From a checkpoint of a small transformer trained on Wikipedia: 85.3M parameters, 676M tokens.
MLP neurons of a small language model. Each row is named by its layer, matrix (up: input weights) and neuron, and shows model dimensions 512-639. Each number is 128 + 32 x the weight over its row's rms, rounded and kept within 0 to 255.
After each neuron's rows, "fires on" lists the tokens most often at its 100 highest values on Wikipedia text that the model never trained on.

L4.up1544 [187 102 108 148 112 142 120  84 166  72 117 149 123  96 134  96  95  84  67  86 131  69 182 144 131 164 155  95 118 146 182 101  74 120 142 117  76 179  71  95 155 204 141  87 126 105  67 161  94 167 164 129 144 148 116  61 141 125 143 115 123  51 130 135 141 110 121 131 147 114 171 143 121 142 107  79 122 147  97 110 144 127 102 135 112 126 142 164 151  90 109 128 124  75 187 159  84 135 109 180 144 144 116 125  66 130 119 140 128  87  89 122 117  83 135 154 183 136  78 101 185 142  86 139 162 151 106 128]
fires on: " S", " s"

L4.up677 [107  33 114 120 146 161  95  98  88 123 125 130 130 142 181 119 105 139 123 140 120 159 119 145 157 130 111 167 167 127  64 106 118 170 116 180 124 140 133 173  96 150 182  66 204 113 133 138 137 131  73 119  94  72 134 159  92 150 136 102 136 229 132 183 115 101 149 134 122 126 153 197  95 123 136 167 138 142 136 128 126 132 145 121 122 131  63 101 123  61 140 114  65 136 189 118 125 162 111 138 122 169 128 168 118 182 109 102 132 132 112 123 183  84  83 180 124 105 149 110 106 167 113 125 107 165 102 170]
fires on: " |", " the", " 0"

L4.up1204 [158 147 154 101 127 102 108 125 190 114  97  45  81 153 143 109 167 111 142 165  94 152 164 192 148 163 104 119  66 149 133  83 162 123 155 122 110  85 161 172 136 104  98 107 162 157 123  90  96 171 101 149 107  79 130 143 165 168 106 192 166 126 107 124 174 199 172  85 138 173 144 112  82 179 104 113 114 116  94 102 153 180 148 117  90  71 130  93 122 124 131 170 117 109 138 134  98 113 123  76 172  86 163 157  96 120 116 117 129 137  92 111 131 156 134 158 148 156 145 121 157 107 157 131 144 138 194 133]
fires on: " the", ",", " The", " at", " to"

L4.up3476 [132  79 110  46 104 116 128 108 158 147 136 136 121  76  71 186  98 191 138 179 149 156 157 140 130 157  33  71 141 129 145 182  89 100 115 110 121 151 150 111 150 135 102 128 114 145 132 131  99 110 111 121 126 194  96 165 143 117 120  69 103 132  94 110  40 165 113  91 134 180 153  93 106 124 138 164  89 109  81 167 111 153 107 184  62 114 136 171  97 185  79  73 157  87 169 142 107 107  81 144  66 113 120  98  96 154 119 115 137 139 159 131 103 231 121 154 131 147 126 129 128  94 193  98 161 121  90 198]
fires on: " |", "ate", " G"

L4.up3187 [127  74  94 168  85  97 141 121 118 154  62 116 119 130 110 153 110 172 148  76 125  87 175 154 157 121 116 101 133 135 127 105 125 157 111 151 149 101 188  97  62  98 123 100 101 158 219 106 115 142  92 130 114 166 185 114 119 187 157 112 182  95 168 130 142 160 107  96 171 106 178 139 104 121 119 180 121  85 161 153 100 150  99  67 121  98 106 154 100 192 122 107 136 154 142 140 138  79 121 126 101 136 153 157 142 151 144  88 143 152 127 106  90 189 140 111 124 150  74  83 128  72 150 181 105 152 115 119]
fires on: " F", "f", "F", " Mer"

L4.up1455 [123 102 113 157 114 139 117 184 167  63  50 133 159 193  82 102 115 112  75  99  47 175 156 127 160  92 144 134 123 110 119 140 108 163  70 151 175 132 162 129 138 114 133 146 117 160 118 110  96 160 160 129 129 108 149 105 146 134 111 164 194 131 114 128 119 163 173 126 168 118 152 145 133 137 133 150  94 136 166 106 115 169 129 113  91 154 134 108 104 164 137 133 166 172 117 117 203 131  79 108 149  89  89 128 157 170 119 163 142  91 174 191 179 146 154 175 158 208 141 157 112 124 156 163 151 148 185 149]
fires on: " San", "ich", ":", " 7", " 14", " der"

L4.up1484 [123 167 121 115  95 127 112 135 123 126 159 125 118 103 122 156 155  90 164 136 151 145 206 173 135 124 128  83 133 115 124 116 107 175 101 120  98  54 142 168 169 149  94 132 115 108 125 144 101  96 132 115 184 150 148 120 151  95 143 140 142  98 123 136 164 149 128 148 127 132 132 132 160 137 130 108  98 128 119 120  90 121 180 205 160 139 136  89 103 126 161  68 122  86 132 123  85 132 144 124  90  84 203 162 172 127 102 144 123 113 152 172 124  96  96 138 121 154 182 119  86  66 115 126 116  79 178  91]
fires on: " to", " |", " at"

L4.up572 [107 115  87 128  86 107 114 157 109 101  96 138  95  50 151  81  61 121 126 101 151 105  87 148 113 138 152 177 106 129  82 152 113 117 101 133 120 118 125 116 196  79  66 126 129 135 120 102 107  86 106 163 179 206 104 144 104 124  79 154  57 140 174 118 109 112 111  58 173 123 108 175 185 116 116 102  96 108 140  99 110  98 118 146 118 159 139 153 116 117 139  36 114 143 194 132  98 122 129 139 111 138 101  72 164 130  88 129 152 166 145 142  91 113 127 130 129 147 143 174 123 159 111 106 145 150 154 152]
fires on: " on", " of", " is", " with", " falls", ":"

L4.up100 [136 129 105  71 180 104 112 144 158 117 170 132 143 122 121 194 115  60  91  91 106 156 114  92 112 110  97 155 117  94 112 160 145 144 121 165 140 119 110 165 132 112 115 125 165 104 124  82 141 107  79 150 104 178 117 136 160 178 147  84 105  87 121 109 118 173 205 172 133 165 167  91 191 132  64 191  72  76 162  41 126  89  68 189 109 103 142 121 208  81 123  67 143 162  92 162 200 134 163 150 147 139 111  77  80 122  71 188  80 125 141  98 131 144 112 128  89 156 166 111 169 165 198 131  86 141 109 172]
fires on: " |", ".", "th", ";", "our", "×"

L4.up2301 [117 136  86 152 156 167 126 191  93  90 149 149 140 110  99 197 163 118 164 112 176 153  86 111  99 129 106 140 117 117 112 115 112 119 157  98 100 115 115  91 142 209 122 140 156 110 112 103 200  93 152  97  57 150 141  93 143 150  95 134 141 143 174 188  73 185 114 189 192  69 145 145 128 197  75 134 110 127 132 123 161 224 119 141 202 116 120  36 124 107 172 124 123 124 136 130 180  93 107 137 105 136 120  77 111 119 140 124 135 145 131 116 153 128 164 102 139  50 107 152 139 175 210 153 137 149  82 181]
fires on: "red", "ad", "od", "ar", "m"

L4.up182 [115  99 124 175 118 131 114 167  95 131 121  88  63  88 141 119 122 128  71 172 139 163 100 114 107 198 158 142 153  86 143 126 133 114  98 146  40  90 120 116 182 148 108 155 169 110  98  78 134 116  64 134 115 162 160 126  81 160 151 141  77 103 137  95 112 128 167  72 181 119  98 131 124 171 154 146 165  60 142 148 134 130 118 153 164  67 130 144 147 127 170 132 148 128 130  63 136 152 130 153 150 129 177  97 174 131 121  74 123 104 150 115 114 178 160 192 113 123  96 164 144 149  80 130 154 140  99 124]
fires on: "5", "3", "th", "1", "4", "2"

L4.up2001 [129 164 121 104 151 148 124  94 132 176 176 102 125  31 113 164 164 121 164  89 150 146  90  90 161 129 198 172 125  86 115 165  87 122 129 114 146 183 118 156 113  95  99 123 146  69 209  86 169 175 130 171 180 187 123 113 111  93 135 155 128 105 182 151 104 163 120  63 150 115 136 158 142 222 197 164  93 140  77 175 137  99 150 105 103 112 100  98  92 141 165  99 109 121 132 139 128 105 109 102 102 100 116 152 150 147 162 109  72 152 109  88 126 124 189 117 152 150 121 145 121  69 108 181 154 141 134  96]
fires on: " B", " b", "B"

L4.up529 [118 149 115 131 133 129 133  84 100 131 143 111 140  45  84 148  56 118 123 115  77 164 134 130 114 139 183 148 153  88 123 168 111 118  94 167 148 147 155 118 102 127 145 106 119 107 120 116 138 160 154  95  92 133 105 156 120 110 109 152 146 108  96 130 103 145 159 133 180 150 114 143 159 123 116 176 165 154 141 149  78 159 125 168 164  60  51  77 151  89 169  38 137 117  88  97 112 137  73 126 120  62 108 114 151  95 158 164 111 182 140 126 148 146 119 192  80 126 144  53 139 116 141 128 132  67 134 120]
fires on: " |", ";", "th", "8", "6"

L4.up2536 [134 113 125 117  52 122 129 119 150 143 114 146 143 104 117 188  98 110 110  86  98  86  63 142  74  69 160  92 151 176 157 107 110  81 147 197 131 102  91 154 127  88 204 166 118 144 112 162 192 130  80 174 156 144 162 128  66  91  95 143 132 113 105 167 133  96 150 134  65  29  66 128 141 122 161 113  92 106  87 162  89 149 103 145 124 153 149 104  97 102 129 117  90 137 123 144 139 173 125 159 109 181 123 136 161  96 138 104 154 160  79 134 104 147 170 184  95 151 167 141 114 105 126 119 148 153 175 141]
fires on: ".", "amp", "gl", "red"

L4.up1945 [113 136 132 100 149 169 101 105 115 119 150 119 203 137 158 163 109 158  92 115 140 113 161 125 170 152 101 130 127 102 139 158 115 101 129 111 186 173 154 143  92  94 170 177 128 111  94 107 149 176 127  61 146  65 139  74  90 133 162 157 170 159 112 109 144  92 132  94 230 136 127 167 101 138 166 134  89 123 102 101 139 115 148 132 123 124 191  96 153  86 155 144 135  82 111 176 138  54  32 135 124 103 143  93 129 142 158 119 105  68  99 105 133 113 131 131  93 192 149  83 102 103 156 202  92 168 161 171]
fires on: " |", ";", "'t", " —"

L4.up1048 [170  87 119  68 108  86  77  97 185 127 127 158 119 118 131  93  90 140 116 104  69 194 142 119  82 137 102  65 128 110 156 146  97  62  61 106 147  97 130 105 121 166  73 136 178 125 151 102 116 146 131 133 143 121 185  85 100 186 149 114 151 167 112  94  94  89 186 122 136  95 136 101  89 148  91 148 142 128 128 154 131 110 141  98  97  80 115  93  86 105 152  88 154 146 112 119 113 129 176 157 108 155 172 143 163 113  99 214  94 114 133 112  95 191 154 127 102 145 145  62 160  88 160 146 108 161 135  90]
fires on: " |", "ib", "en", "ed"

L4.up2066 [125 167 110  74 149 111 110 137 126 165  67 115 113 139 173 111 166  76 102 193 150 127 153 167 140 110 105 125  94 136  53 160 107 162 207 113 142 174  87  97 123 121 101 162 131 142 141 125 168 102 137  90 140 148  91 162 149 116 200 156 141  86 171 112  62 143  82  55 120 160 152 132 128 142 116 158 142 130 122 161  93 130 138 150 137 162 149  99  81 101  68 126 100 170 124 126 134 153 144 182 128 136 179 106 128  73 140 132 150 124  53 169 155 179 142 150 118  59 187 118 155  65 119 216 179 120 153  89]
fires on: "B", "ung", "ch", " called", "e", " known"

L4.up281 [153 166 146 113 172 120  99 154 192  75 131 161 153 143 183 129 138  98  86  57 122 163 147  96 137 123 137 129 129 150 117 153 158 156  82 123 122  83  43  98 150 128  81  82 136 144  92 113 107  79 145 145  77 215 125 111 102 152  61 158 126 115 184 112 139 169 151 154 113 176 181 111 166 158 112  97 100 134 168 116 157 123 111 192  75 104 156 107 107 135 150 175 143 141 149 148 126 104 120 111 134 128 136 104 142 149  98  72 108 108 150 152 167 160 134 207 132 120 145 118 120  81 111 135 135  75 143 145]
fires on: ":", " of", " .", "'s", " the", " sp"

L4.up733 [131  80 137 139 157  86 128 167 188  96 219 123 153 126 103  92  96  75  81 167 170 134 141 130 111 112 159 143  94  80  53 149 109 154 194 142 138  99  66 167 107 133 144 134  56 102  55  75  94  99 152 142 124 184 162 100 186 119 119 135  68 125  84 157  96 168 126 165 141 111 161  64 140 167 123 121 104 144  87 137 157 137  75  83 161 147 121 107 126 107 118 157 135 169 101  94  75 138 141 122 106  92 189 148 102 121 165  99 117 138 187 189 117 119 112 118 158 100  91 102 171 133 156 189 146 169 169 115]
fires on: "'s", " the", " its", " c", " his", " \""

L4.up2858 [121 168 109 152  97 168 137 143  72 117  86 122 156 138 109 146 167 151  75 159 121 150 154 152  66 167  52 111 105  94 146 106 165 125 105 144  99 134  92  86 111 155 106 130 147 131  86 142 159  74 105 116 133 128 124  94 120  71 113 124 123 105  98 131 122 195 130  60 113 127 175 143  82 111 137 133 139 176  64  74  99 156 106 192 136 143  76 133 174 138  72 119  45 134 104 190 124 113  99 104 109 111 113 154 143 117 106 171 149 111 123 111 107 104 118 121  80  51  95  95 108 129 114  86 182 183 114 147]
fires on: ",", " |", " to", " addition", " other", " with"

L4.up191 [141 136 120 120 103 151 152 161 132  84 117 153 170 156 162 110 135 168 116 128  98 117 130 179 129  79  75 123 178 144 162 120 158 134  76 136 216 188 133 172 134 139  96 161  48 141 152 113 115 157 151 126 122 106 132 118 154 117 113 163 101 126 117 149 102 161 124 143 122 140 170 109 141 160 111 102 130 148 116 157 158 109  85 143 127  74 142 101 135 160 200 131  79 182 105 138 138  77 116 118 149  73 188 158 155 126 126 152 168 122 140 126  41 165  91  57  96  93  98 107 156 191  88 125 119  91 156 152]
fires on: " V", ":", " as", "aked", " including", " on"

L4.up2052 [ 87 121 145 121 154 176 105 149 154 138 119 100  69  97 119 160 117 130 127 135 102 146 149 170 151 128 110  96 118 120 116 132 179  72 135  56  89 126 163 158 118 157 142 143 128 146  71 131 146 110 204  89 205 123  75 106  85 117 144 179 164  98 147 123 145 154 156 147 157 111 167 146 154 120  42 104 113 144 106 136  96 185 129 130 146  76 121 100 112 185 113 101 125 126 132 100 159  83 135 110 100 158  85 118 140 134 156 129  85 137 104 194  79 109 162 152 115 112 133  90 103  64 128 155  74 159 180 122]
fires on: " the", " Actress", " of", "s", " to", "er"